Weights of a small GPT-style language model, trained from scratch on English Wikipedia: 8 heads of 64, learned positions.
MLP neurons of a small language model. Each row is named by its layer, matrix (down: output weights) and neuron, and shows model dimensions 0-169. Each number is 128 + 24 x the weight over its row's rms, rounded and kept within 0 to 255. Numbers have three digits each.
A block is one neuron, or neurons of one layer that tend to fire together. After each block is what it responds to, as a language model described it from the Wikipedia text at the highest values.

L3.down251:135145132148084079119141110113160120130091141085100136188077128145118136120123127121165149145092122139186175103160137143144099084108110117141122141096145128155092138122108165109106097122123115097113077110139155125121115123120143126129135092093147171159120148092119145108132126138153165139142132144131155161157132129129147111131141121128109179135117132101150088146128108075089107129118091100123101136139103124132099149118084131100114107124113160143135105119163132139122092113159122084141159151111133129143171141
L3.down780:148142085151131095145132131123149130100144147146127116083086177091121130103140147104127122087138135165096153122133134124134102134109103117113155065114147055150103128141137112155169164129095121073172141151127167131104121131133152123174126120166112151171111114137125147104151108152164122090115100164154130129169116119112122151139153155152098132106137104119155165084079166138147140097174115131159168170098158145142157123109111130128107161133162162108123122109126092153099152140110108070194131153125182107123095137
L3.down842:104070134130136155141128089162128113149165103127129132125139134119071133133118132137147131160119105145128126117109155135117063125148121111102119152084111180124108105102121127113100149145137117125137098156144119127150144152166147131071138136104127134108127119083126164119119160143117113124118084110135122108101133141158131124082133163122170160126129126152136102138116151097160111141149123175201167086143090113105139113153106132110139121082113125136107127119119082168117080160080142114146112120123139131122158148
L3.down844:091099115145111129131097123187111104146095132132104124153124176057165116167121104141140092111051166114143120127119143163113134153151094081168164114085086116093095137130106188126173131139103158126133120122117177094139118106139125156130129148150142152133131127140164117098151134124135143140127117112133131136158110124103126135111150096138108143122101112120095137168108097152128090107141157108127121104116102167097141147124158116129146106154108138215118182122133168165135122148118099137099124129142154181126130105
L3.down966:160114149105114128137117150129081130125143119106092155121112130115163106133118109114146122118097171146132114157166123150114142115134203109160122137098119150119138170108100132123139146126085119145136099112149166116106117102119124119136126132164110075139171175116128111146121149147130170185147084133149135118161114049135077101125175075123132180111112133121144156108150101156132124139130114154185130107127135166138131122134122129128156116161152136143127178092134089153142108128068127127103126107135105146141162096
L3.down1112:090101126144140113131181102114121122151106140154128169137145159099117140159093118134147151135113149090149105112142130102134140109097161138097109187066115172113137143138125124166125114141147149107147173100125129121141162141183111119108141103136124129173141149157104147141096137085112092138123092123100131136099138133106115157088109090117136151103068194107106095143127130151173093079121153108083150124118133087109107152185153106172122142136158139097118150135124142128110149134183177123129132090118090116163104124
L3.down1123:126126140116103141136141142122172135124091109105109115107127122131098128150147119098136138138117089141126153118115151127139098148163082132120171103127154100099122179083093149123124166160112117139123122119134159124134077052152055137150131093100165106120200099133113102114134153143142126144130086123120090130102161127132117087127156105101131131138156117160147118132111172134126088135128124097180112104120120141126148112117093146077122127165139149152120141117157117155131077131104126130150112144101156106132096127
L3.down1418:172149118112135081123137156121130133146101136113130137142112132147102151126126099108146128107116158141149120085133127134128105121134144126099132153120143110127166123139117106135081113101162119145116120142103114089130116106111124156187124077136113112107122129126166164107135121131134120106133124105130174124145115185161126144144101165135090123141141192131100115175144175080125092085117105134189156186157146109094129150157162152120130141078129145077141119109105138130133103121100092119149165127126131113136148129
L3.down1666:132125159132113123123141092158180123130121109167130127141125102147126143170120084144081142131169108144131164141106124167146123148118122104116143116161113139164108118096162135097148110156132091138162117149130133115109106151176101122178134120141132141114111102084144141115134122138140124101165129100107123150148154120161173124159128075121100161122107113106186149130192152122068110103096125135154159162138126150165129131140146085183102120149143153169149106159145113168160140141163149148091112147117141096093089159
L3.down1710:127096115098104096132113148114094101114085090128110141118133133127123159095132154109126120140121121121121135094104115141130089180133147132070160074112164115115068169146127147141132122165149098132105091131095135126158117150147158185134080137129110122177091123131128098094134146108126138145097130090150144141065105161085159157146162108124170151123156136144156144162136134132116151129116147107134112106119138161133139182127128114081142130166159119111139184167113110120119109166161120098118148134156162122085169144
L3.down1721:078130132093144064117153141123138097119097133124133173184121122124119150147143138157137095171137103161159157095132141139110126103129124203136164167143126072126125144137115104149130116147120122117141114089146130121129131135124125133139174115103159122119135133136112128098133164088121089141146114136120145135126163164135074128133086149152132119114111167141103137145121124129149072138124094085153124119172127117132098102120142127109099122142129108119162123120163142185135139123134143133138138130154149123153128136
L3.down1742:120122122143149145131158146093174110123140105135117149134109134127123158090121135107113154173193107130130090094172145111152136140134130098123102087132134133097130200142087129142174149131148123158161100070112122114133127156101206144149163099119119096153157141137142156120056121116138145149143167101112122155128152178086133122147090119111141141101075092123149090133114121166105159124120109133110129152136138121154149126113154100133119130115123142077150143103124088106101096114153122146153102117120116118132137124
L3.down1897:158112143093113136104133166121107113129144127186137123126205106114075141134126175116104144123091136145100116132143126175114146137131119108128155143090132106173108121124108107143146130163106120097143152132097099111134143132157161180127168117132145160160118120133168143122098156101113109114124085118135156114124106118116124129102164131126141143116166104127091152139102152102152096104155143143153111108142143134130138109129093108144106115129155108129166143134116149172118154136100113127120104116110104096124127120
L3.down1950:125156094146105158159139092131134138104101117156089144149125137107143154133103127146113112135148124166135135163146136142116089160056129122166146100163110117120109145151157146147098118107132156103123120159183115108094086119085107144103092127090140132115122120152142145148150187124145102114128158093095141151089150127092133112119124104155103108120127146092126092175123145149091129106146120108139139105142170150126150123137107129133094149120131137149207167109133096167152136103147154165174174108127116131150124177
L3.down1988:109070133135111129128111117130141093162111076113090141156122108088102131074151161117143145147134131146121091132088202150113138159130148110147150137091137112126115116123118154111131131109120108135187113115124116132131138152151159152146149123124112108141111097163158114093148169145175107115110163193132156182094137114115152131069146165127128106165157119124090152138118149155158090098134107122156139103146153119178174178154141085175110110081116143103143128113115135129133116140124120066143134150134107129137157155
L3.down2039:148132123163136153121146180144102134131096102101096163113100118147140176148114123106140106096121119151145139134121169135096110095143115135114133146159128106134140147160087165141115108141097122109162129198149125115140104145150125103134129138189160099115132130096092099141128099127123118119109110106098087126166125105106113143103118146114157146104153148136153116124194070147057125107106080128151125094187125148121108149169121109108115103109120139102120141091132131153133122160090096091129137164115106146097112128
Responds to: Abbreviation periods in names. Periods closing abbreviations, mostly middle initials in personal names (Robert F. Donovan, J. R. Bookwalter), also titles like St., Mrs., Lt., Jr., U.S.

L4.down1689:129181133096105110155122127122167110121138138158102120122107127144112142100100090111095104137079092142155098130114181139153132142105201110144148124109139101107151141093138158153129165140154112125144146136135138150147118136113126134123123110144120146169116143144131132164137140138138132109162170169125115157153130106134113114093126100134120128136134172183146078110132122173181131150147078117129125124080092113106148114167124129117138105164122115150132124115142110120111142103121106135140078137158122115156122168
Responds to: Abbreviation periods. Periods ending abbreviations such as No., S., Pvt. and initials, often in tables and citations; weaker on "the" after in/of and mid-word pieces.

L7.down23:130157171134126125145096128117128150112099150116129107100161169144127158129113077148157107145105118106125128146157156093154119146085127113133129144112146109122110131108120143144165098121095122161114109135153084100169154165144116165111109133126126087093132112166150153133110174098145100155161153138126134109115106115114141094099126107137102134112127132120166153128107107113092107141135116117112091118133126142117116116142147147126103094186141116110112084138174163122118113150173167092124103123162150097068139147
L7.down668:135143106104110108134113134091105128126091125120100181161124160142161104115162123142106151165175100124190085187118128096148134129132114151179128134129116150142112086114104086126109131127060137182088116137129111105113143088140150134125142092114136144143131126170153124134082130154082145120090096138109089186113122136123152154142151124086082137156117102119094139157098099163126125104162112131166168120110113118122132137120125124127131134103151105140105136146134125139153131111096151099133114132138126140119069135
L7.down878:096102129093148135116128109106105117132100076156134137090124144098140142187102140121098132113125115124123142144137140129134106122126145099108104122155098115107174125124139173150162125113106115188112176146154095150133149134129130141122151125145105115138131172138117152125064162122137130138109097134157154148144150154149140100104137094115131125153107118115105106125136153130140107165174111133129137123170134134131147085121128110133132114170156108136155165093087126117125103149155153105126123127095160100114109134
L7.down1483:141167130107122134104113121157111119106142126127162127112133121135156101124168101168124148123100119159107100184123084132123105136157112100119112123090124133149121148152161090135160121168097114133143136091144144120140110149128159068103120128093114141083131146145140157100148139167119183126148100084143136127112116099135157161123144122143107158127122118127101150157139096131124103091123129126154080120105126155083146155130126114149163137138136189118166136147131067124129132155146121100121132083128144143124120170
Responds to: Mid-word acronym and name pieces. Non-initial word pieces inside capital-letter acronyms and foreign personal names, often in tables or lists, e.g. A‑DC, PK‑P, B‑ola, Rahe‑a‑em.

L4.down67:155120126137148127189126126127139129106149132148134153141122125163125111103157118190097123081130126087148109158095122168138097113141087111160086123142170131122110116135129138130136131159095154099163147112099186136096117130147122106120145126163146135105103133096126153156139128122140121136099142095157107148157119134109091076098125161148152146116092157088118116132128146177160115129116149124000103141114122150105149131119104101144135146146149120103108130092111107105144146114135120140167124155121163123146093158
Responds to: Country and nationality names. Country, nation, and large-region names and their adjectives or suffixes, often at the end of a place phrase after a comma or "in", e.g. Poland, England, Mexican, Iraq-i.

L4.down294:118109135121109144129113166102138111121142130141135145132117163136125127163155129099143113125181132138086131108101129149137128148165109136148137120171117125088142106090146140147169136160130110111122086126118094141088134129100086098130112133128085146108140107130132099078119130084127153138116138109135130127122110100111125127136149163162121149064137125149121130076129121160139113112104136150184048129152138115154119144135111093138105160118147127139123143119117128132089154082132118105157129128127173137127123131
Responds to: Clause-boundary commas and conjunctions. Commas ending an introductory date or adverb (In 1983, However,), plus and/or linking paired verbs, such as transmit and receive.

L3.down66:131123097132141109147106143166104143137183166103149146085151117164114140149117108118116090114118121103160131119070127132100096123112145122076117157128075140168143113104092097107155127106140083070094101141095129115144096132105119136125147126173125091103129165104125107111176100150113089156132080127138075105152099158150122094093137148140141116114132090110119129110079118111109123130114134107083126133127151125132166122139140124101101133132156123122095139151120162080141132122102165112122147136156103144092128135
L3.down296:091129131109147112174107110128151184154124075121125121107087135167102127124146106132135108171123123081154176115111118121134152132141087084124087084123129126101122176112158148141096128122132125106151113138123161122165124159170118132147140128116094106118113145117128111134101120148098134089107122077133141112107060135092128123114137135130138123176137090095116129168124144135134116119087101110121146143172124119115146092125128125167136129124107124169099101128113115163092143157105127148143148160078084132159147144
L3.down374:157129133142115136129078172143120135071132116150129151104099085168158112122121165109124110118115114098120153109156120120140124152083141125120154160117124120140117118134138104118135124133106106127140121133106094150098100139083108134158114155126109148157140151101125100163078143134138128150106111149119067091153106166136135134152149173099180110137114139101138155139121143130127072162097138108132125105066158135130169127116122119113144160127146103104148129108160128127122113095113154133157156134139107147120132165
L3.down391:129162131099129156113075124151136104155119110128104126164132132120180112121117118164113117142128147174110131123127129113148139111143112154151120130136139140100157092175132094141118159127096170100109142103127127135129105124096100135094158132160143117072139140166156159149135136125084101147144155135134158105138122130115114129170105142148166097093102144128138119137126138145192132136111135134091096098102119128106168156148132141119162175163160077123088147071116109133104122095146124121128095103094137128139125126
L3.down392:127133132134138119138107071100133130107141112129125121158122129099114138169142102165144129082103168121135139099120107119066098140117074141116106155106086102133135150098165136142149109095178161119117129107161137139138152176111107147154141130135125150145122137134169161112161084109092079150097105115146125136131118154147122154130098153135109121084135137100143168145133150135143124118133153111151143138112112145129131149099145118150115158152132092140175133098112132123151098161144122149121122138139116124124116102
L3.down398:132144117150126085141095132051139110125130151109157129172104124131125148141121132169108104123132163117170135132108136149087134139094101141142104134119137124130120097144112132118111106117173114116131116144106131137106091134162093131125112139088133141132121099097137108108111119101110096088150123131160107105155101105104112100157113120126184099131102137118132152141112100175138117177141090119145121150127111111112099114094145115144124134128153129153133120138150181160168088093104107096150115107129166113111158122
L3.down558:142119118160145121149134146102111114147163126087135123085153139149098106101095123141152104141153139132164162134139099125154138137126073135136110116116139131130159103115111097152106113069143126156105103168130142134142108102138109123150131135154155086124108128112105133076123155117123165133140146090112144071119125174117119134126116139107151102155125111120088080124130203112097143115140099098099111112107106156116123110144149075144117131123115125124091107074138110157138132134115128102095153138127108161107131153
L3.down672:110139084144126140095102125166136147157120170093092095096128119123096110177169143137158124115161140140120103128152146139143123106134128136090140093151133084104143105130142093154102138091137135147143127134133154139139106122133111112132156101084131118093117147127113101068165092103136122117171125106153119086159124117120104139161168130126124170104102101129111122114138156166123122102152147082139097138106141145124125147137112101145143113139108160168117106131122102109156116107129137110119158102113093160131136129
L3.down948:104135080127177097140173155131132115082088109146170120091108134173120134144123124160118156146108114101143109098089080141149141112130140128084116135097157118131147101115135137127142099131146141133130087137101113099117099211152144109121161125111112124119138145130102129138113099143125118112054103132152148101128121146132132129149114122112121094144146152138106114126154140108109115134128129176104119115125162120158169125158124148128142117100125120089128203135100132163120102140158142108122096131098115126134169158
L3.down1256:128105141153128104121090126118118121110140141143133126099107108163115149152137107138119135115107125129125149127095136121167122154150116164129111132128107113131097115170114092134131172119122134123165133131067103111158130146146108119148138113166118138092096142134135113171148145106108104149123125116128112114128122153116140112148117162080128103140129108127112157109084108132147143128081152095161094104131145102133177106127136155096094139099122080132131129136109191074135156138055182131123139132162110111101126124
L3.down1341:134135109138135112136157148118117127119076152135099143139165126151092130142146125122159138097111161115125150074104123139123152143148115139128105129103124149142089123176097151129137112097110104184155084125124143146118129108079115124186140131125133105112138117136115161109123113145148110141121162144133100126135133126101116161117144156112167127115122135122156106070140110140096138135077107136129131134130107169114105108112138101153153117175091136125123126120168138156188087134105111125101094126174109114099109147
L3.down1409:127126148130147099118120108127108127105101130075130131117105124184080117128145126139105120144122152161125117123129093150129083112123133090106140138110136094075100141153109099145112152119118136116143115159061103116164138164112142117137162090122114132090122176123111120168152110171143128151109078172099122092142116136143102143110141128152132094119140098142118105106107130134160143126102125098068160093157122092131149144162152156111128113154131102108109154125134126143126139118109174154116144143143114125095135105
L3.down1447:131085095135149097127098106167117123142119124148139138072113110101145112156131107179093122143153117122143153112106135096147136159121133092116129124139139140088060112141115105127162119111150133134147097131142098152154134115143133116142110133157135130089123108137115113127151135167108143105132146115146136111099121124096135123141159146104116112187144076102111166106116196099154152131132149139121128107131122137065132151118126144122120156107138087125105135160093126140110135126117162151150122135129111130148138145
L3.down1719:155152130142142131125090115135111118104093116119120103131109129156095164132130098138127101114133091116126135134144136102107121117116086101151112136130141153147109066105130124104088150110103130132173147133102083127145164107088135153120119123110117133105109152137122137111139115156135135162138133123171126090153154122114115122141087127119089127131173100115076121126092122157130179166101132124103109145103137143107096130136189149151152121146093107117108123136110152131102090118125129056126168096113096168115171128
L3.down1753:097117120099153098152067153168146086119127158158130154104171113068107126117144134128123148139099093101152088119114130137126156134136133126100137126117149081138075117162097101116172115175178128139111134125121154154129157147116149150105110122105090123138127151122158159180125135138135106099131134101139133130148155099126138088120114113118122124118150121119098068109108126147117129166114148157134128143157131117103156153140114136073123155138135124121092103112095107088115078125125130148196127137093144114114092136
L3.down1872:142101127104092116126097164128117122111164114128126081079130111187165133121137156112108165141132150106142125154145129118135149120153141108099092140127134114117113107143126131134107123130121110121160140135100111156122118124137120146155137127128091118110135142119095139114116154141168112102101105057155108111137154132125123135119141112109125124131140161134105160120141134154123146136134154161122139147105149153117182128112083121119131130134152122122124148135116104109111135127142142147150176131112141139130139135
Responds to: Country and region names. Names of countries, states and regions, often the last token of a place phrase after in or a comma, such as Syria, Wales, Michigan; also New Zealand.

L3.down79:124124135122148156143129112169078124132126133168154165170131138128121115093113153127125125135181131146155130092156123191156122136130101096135148141076131154114130127116089117095178121110119166121141156138145103068121120183151146139169119092111102109137105094102107144121092162158110122124178166094115097107137161173100124136141139132125165154110121129106152134128098142128099134145110156160115127140125145130136099156103152135154112159147128140117188108111105112092103159097128166109140135116124121154158130134
L3.down81:127152103164079126162176119122158092125090165142130092128119100125114112144129143122129140136160168088160129093114116104115129114165151121172108200101135115112132126136158111121150127094121091084132162097133084146137157118138128168101136056155124148149137149119143071096128106136141099129131144108124172170142182130138124159108128111140096153126122132129077144139110125101151111099127114182070081110100137129086151131122151142133123163140138087108166119144101169114090136090138163143146116137089058159157165101
L3.down302:182115111132122146127181143110163130150128135159143116105116146136136086086113176119121131125176123125136128104128156095063096128167164119118173176085117102122137109172134133136144121107115111126125127127109124124125137140110140134096137104120111116176113127157133136116106098123106166132133127099112132116113120119140136156153132129136148170117135150137137129150094079130123081127150146196073116154093134097135120163120167109117081146123138111112149123142118192104120113117154163198168098075139127112131163099
L3.down476:116143140115117131096120112162125111122159142132149102189139179123153130132164138081107155139130175129162121147125119149120118134093130116156153126091132190143129149165132155144105131137134112098111106131104157130096155119105158116093109115048095102119127118117116132120141135114131128074108127144143117081095164151111104115115125082120163105151117143143124155144141123152098153124125134134131144150114113129113138137142114110144095136127127139145154137149094135110113134075150107137151144146162193141108194120
L3.down994:110118106139120094110133102097166141151104139134109102147149134135096106089075133202159137163156135120152145088100130095142132125150143077120149153133138145094117182118107129154116125068129104121120127106121124136118128151129082185194146128073143112091132120139102137101145129146101161119130085075132170123122118154109123133125158144094101101122096111134130126171164137097136143139130108130100099138169125085117153160161155125123102103142082103103147115124112127135118126102142093128128115128106139134119138106
L3.down1003:105125102110121125127115127089143109104148189127124132109135130103114098105109102080139115116110104131132125094155105138094126101087127138143118164143149107119120131103139102108111109124110090146175155143125168151102143128076135110088110116148088101114093145115095172139117110135177155173107143149089118135140091107109135116136129107131074093131104127158131117094155136075137117127169134128148138107132156111129124165124141124145121118148123089135104117080146116162175075107116123125113082151114148140115182124
L3.down1070:182143121149111140132154069088104163124115113125129110143126176136088144073117138132104138112110156076165109116093111143112095144159116153150124113128122117180080133090174132184104136095111118162105125115129103140154093138130109130137122068142128096151092132127171152083162072138138174120149141121112109168101142158132099149108126071127150103173087115129127149139112133128127176125100105124114127173111117147108092126118117117164129146135117082119119124134113116134142092172149137172130118134110115108103157097
L3.down1254:122106132120120150130141121136142108124136096139117146194155148122103137094195118156151151069121105104148080129110160115160121179118132144147118120121154100094111144126163137119160158127056115112113128134128116124107119125122141145124096130143091148134124124132163159117115118143166138102109096136168132141114159123139112151101100116153161144133105091149128170135108120085133124101142108086042085126136133092117149136112152150108122136132098130110141097132100119150087131115163132122127138103120113119136129107
L3.down1596:117103104140090124164134120129146166122164151111146128104125124136197138153149101134133120126120120088092125145147116138171111120118108119075126126130141119136123137084142104136153124092158112148147133133107153140138077139160131108101164147135144121129148154116140122092186151096131127133149090121122126106107143111088101110149132086123144128136135128143109157113110113134103138142119129141136120070143135083149136102118124120093139195138145070114114134146136131095112160117159113076095153117121163093106120080
L3.down1643:140095120112123130118149152131158094119121106161147139119151095160165105128111138124116140150125150141124152131163183131110112135119113095092145148098118096149136158080156126103104107139146139137122137140154090161113138137096106111156149102100067115151120121163082144148114168149092164147156164115114150093125122166159129195136107118140144159092137146149120159141093107119131091130110094169081141111118105125105154149098154120109122151120115097138144154071098160144108143129143126188163126108165166165128153105
L3.down1646:085098079121130094131143144170122139129134128149123104137139107099128137089125122096164087178138126104127110141153136167116128070112150121115125108090097128087122137166104142115133110114151157119137129174120145157144160134132150154094123104100079148149109119123134125137121137120132133140144135152159093100141149130186147175108113135110113150134150158140106111171095129131226163124104177137107158141109122137097121182165162109127107138105142082073147142112118073057107139095121117111131094133118134153163087153
L3.down1683:136119125149136123130176111134146138118137148153124128135135176111141094142091173140130138128115145090116118142137133097094150178168150114115161144102099130169125146094140128131114124127125138144153157119139132126112112137094107142133138154072087155148139105145203133139111142138121107122095146127115129114112153131136135181127147138129204134163145093124115159129092093102087097154159137177116150141088105141158156106145154162122107118100125128119144136161153117091090165075137117128159127111181132136137180101
L3.down1707:112113134156159105102156117152141131132112112154146116126124079131138091108100140157141123152124096162132125141077107108143141130102130092119138156141139122104150133173102137129142164117171128130073143115103143124112141149144136120114162150152140116116093135165107105148078143125080113113124116126121139136113127148131091094134127125107075163120122128161133127120134139124100120107126156132045151118095119155147138103143112117128090185120101129138115106131134114128131130101128140157120132128142142129113099128
L3.down1762:179107130105111151092145116144110124113167162148140163127133102145098142108149171140151134131115143107164130142104098160137159127111138135141134103106105154105170169136139137127131177100104119126112132108124101090094101120105098090127151061114113135135068120116159130121107125145129101097115122154147123105119174139163152184107127101125142141145138130131138148134132136116116108114135104120139070147077139079132119114101159154111104143101101088144142162122080109066115174114129159145146145115167090139113165115
L3.down1860:128095130150145140143130163106134129145141122151176139158102157143148113117091139112136144154156111103110156140140113132147111131148128137105180084087170151133113123124160157146135106091153146160098157138066104153111119071136160137149138101131104176142168075106116124108109096070085160123115141130120122126127103113117143111188155118144130122130127124169139086166130075138124119114126157144081104106127115130114127150127116098142123156130130122088131120180122114148090151174194141115100103090114094154131101108
L3.down1888:119109121156117150154170141131115093095115125140165141131095143141125105160107122139147117132080144121106106112121142128134154100075117142135138105061111072144109116067132144116093151145121095117104152128149082168133149130127079122119070112144077112126136168131067087094095172175124108088154096123141148109139136085166112137127088168131180102112137111167187119180107116102149119110086148140158136150125142157143171120142134142136122116139161131148164129113142115154079117108137132149123156140154132140117095101
Responds to: Comma after introductory phrase. Fires on the comma that closes a sentence-opening adverbial in narrative prose, as in "Eventually,", "In 1953,", "However,", "A week later,"; less often on "however", "when", "while".

L7.down25:142110154114137130130073121114141110119167116114107163151089110143151162111109094181118142139145118108139103148107145096120158134119120138150117134144109110111106089127100119098136088124101130121090147090112088148121147130154147164135142118125125091124099127104139135134128109159121128116081130108134126133115127062080143170160098108130183154109121106172086074110127108167081156137075140126159098071118133156079154103121115145163112107112102139090122162169136119109123160127117150108108103131174124133139127125
L7.down446:154127093124071169099144130119082118084141104098165139101145132090074088104130137125170197127086075131166110134139160105109064111109181115155167102126122133123134151177138136103152128126134158090148101160140163141137075113145113120112115104134084101137123141120128110099131144123163094110087144111139130130131125131089121131128121134184144134127137105096117110118115111144153111096136126130159107131112161078168147129171129177095161179153121110118152144130118107131119104142121100084080107121159129150164091130
L7.down1418:128127076099135120122150152090101161081146126113126101071095157134099120126161139138129155106130069140146132126138159169127092145148169127150128105174125103115076122132140160130144146116140121117128119085145157133110131122123131120155124165163134139153101136167152153127143125102141135128137154129101130141060074130120128082115114152140102114130151097102104151128095129115178124120164125151162123130108093094123138176186176137068136140106114104140164141129091096158128127143150100114175097157161133163129124135
L7.down1779:096114122144140164132168111178132152130098135127132157146122151115119113121122134123184120125136112138128095132147148127101141084156148158130117118131150122140097136128115174125145134127085113107158134093096076113096157111083094143106087161110129111114123107125136115098156139141118137097080131121129154138116125136128142138071105134165156108091148099123166158124127134129111131133157105177148116134143111141164159148141152108122118101079137136127142124130113124133137145105147123127115158110174115146150150120
Responds to: Sentence-opening time phrase end. Last token of a sentence-initial time or circumstance phrase, usually a year's final digit, just before a comma: In 1998, During this trip, In this role.

L7.down513:145138168104107120165144122143121121107133135089101151135066143146121092132143139107117164134159114160110116117124158157134125115121137110142080119162110094098141136115156125122110133123123088102137104126126123095142156077081159123119116159119104120109138148121113144122189174102155147156132136128155109152127147050141118147195130148167155139114176136103126114145121111143110127135117141132187122115174119117141111169101160187115158135087154119132099142132124076125140129078161134120140107176154151116115139146
L7.down942:115139120089129113187067125129109073121105105155131116124078094098113135089148108112145145087161117150107114132161077128152150149108116103170121107107193129122137147140143157156072126135147110110121161110137104116133098119173111145104149107163129122120133171091116098158152191154127159114119145120160135091136122122132111150157159105113125076131107123108156103152129122096137127088115085150136145117137144136121124125135149121128148128153117118120125115120117151112191151133115107106129116099073107098129107100
L7.down1166:109166132122141136146111132133156078159115145109139103089109101149116125134107114122127170131149143129123121136104129128137130116122108125092109137124093123095110178131134129065138105131135137123146101094106111166103167097116117077137131100163123128174154183106128113105124139123164107109175147173112144133149133121119117138130135129154092126163167096109154114129175104116131057111130171126173085138150154106140089115121129126106150099083105128125148126134079126110115129115088105112103116143125099132131154151
L7.down1454:135171169130122095146117134118121125117135109116089142119085108144153158123128101152137140147156120139169103130133133138142132127128112125133129114120159143076127130120119104128146112168122107131113082128145123176178167132099103132162141083141087141132166142143127136121125139127126123129120175092176126102122132114122114137093143139103092143135093116087122151129138122083157110130127135174171136109102110105134118082126134125137150179163111126115098137124125124147117181126124138123143099132156194142133104151
Responds to: Organization name parts. Tokens inside names of teams, leagues, broadcasters and institutions, especially sports clubs and seasons: Bristol City, Celtic, ESPN, 2004–05.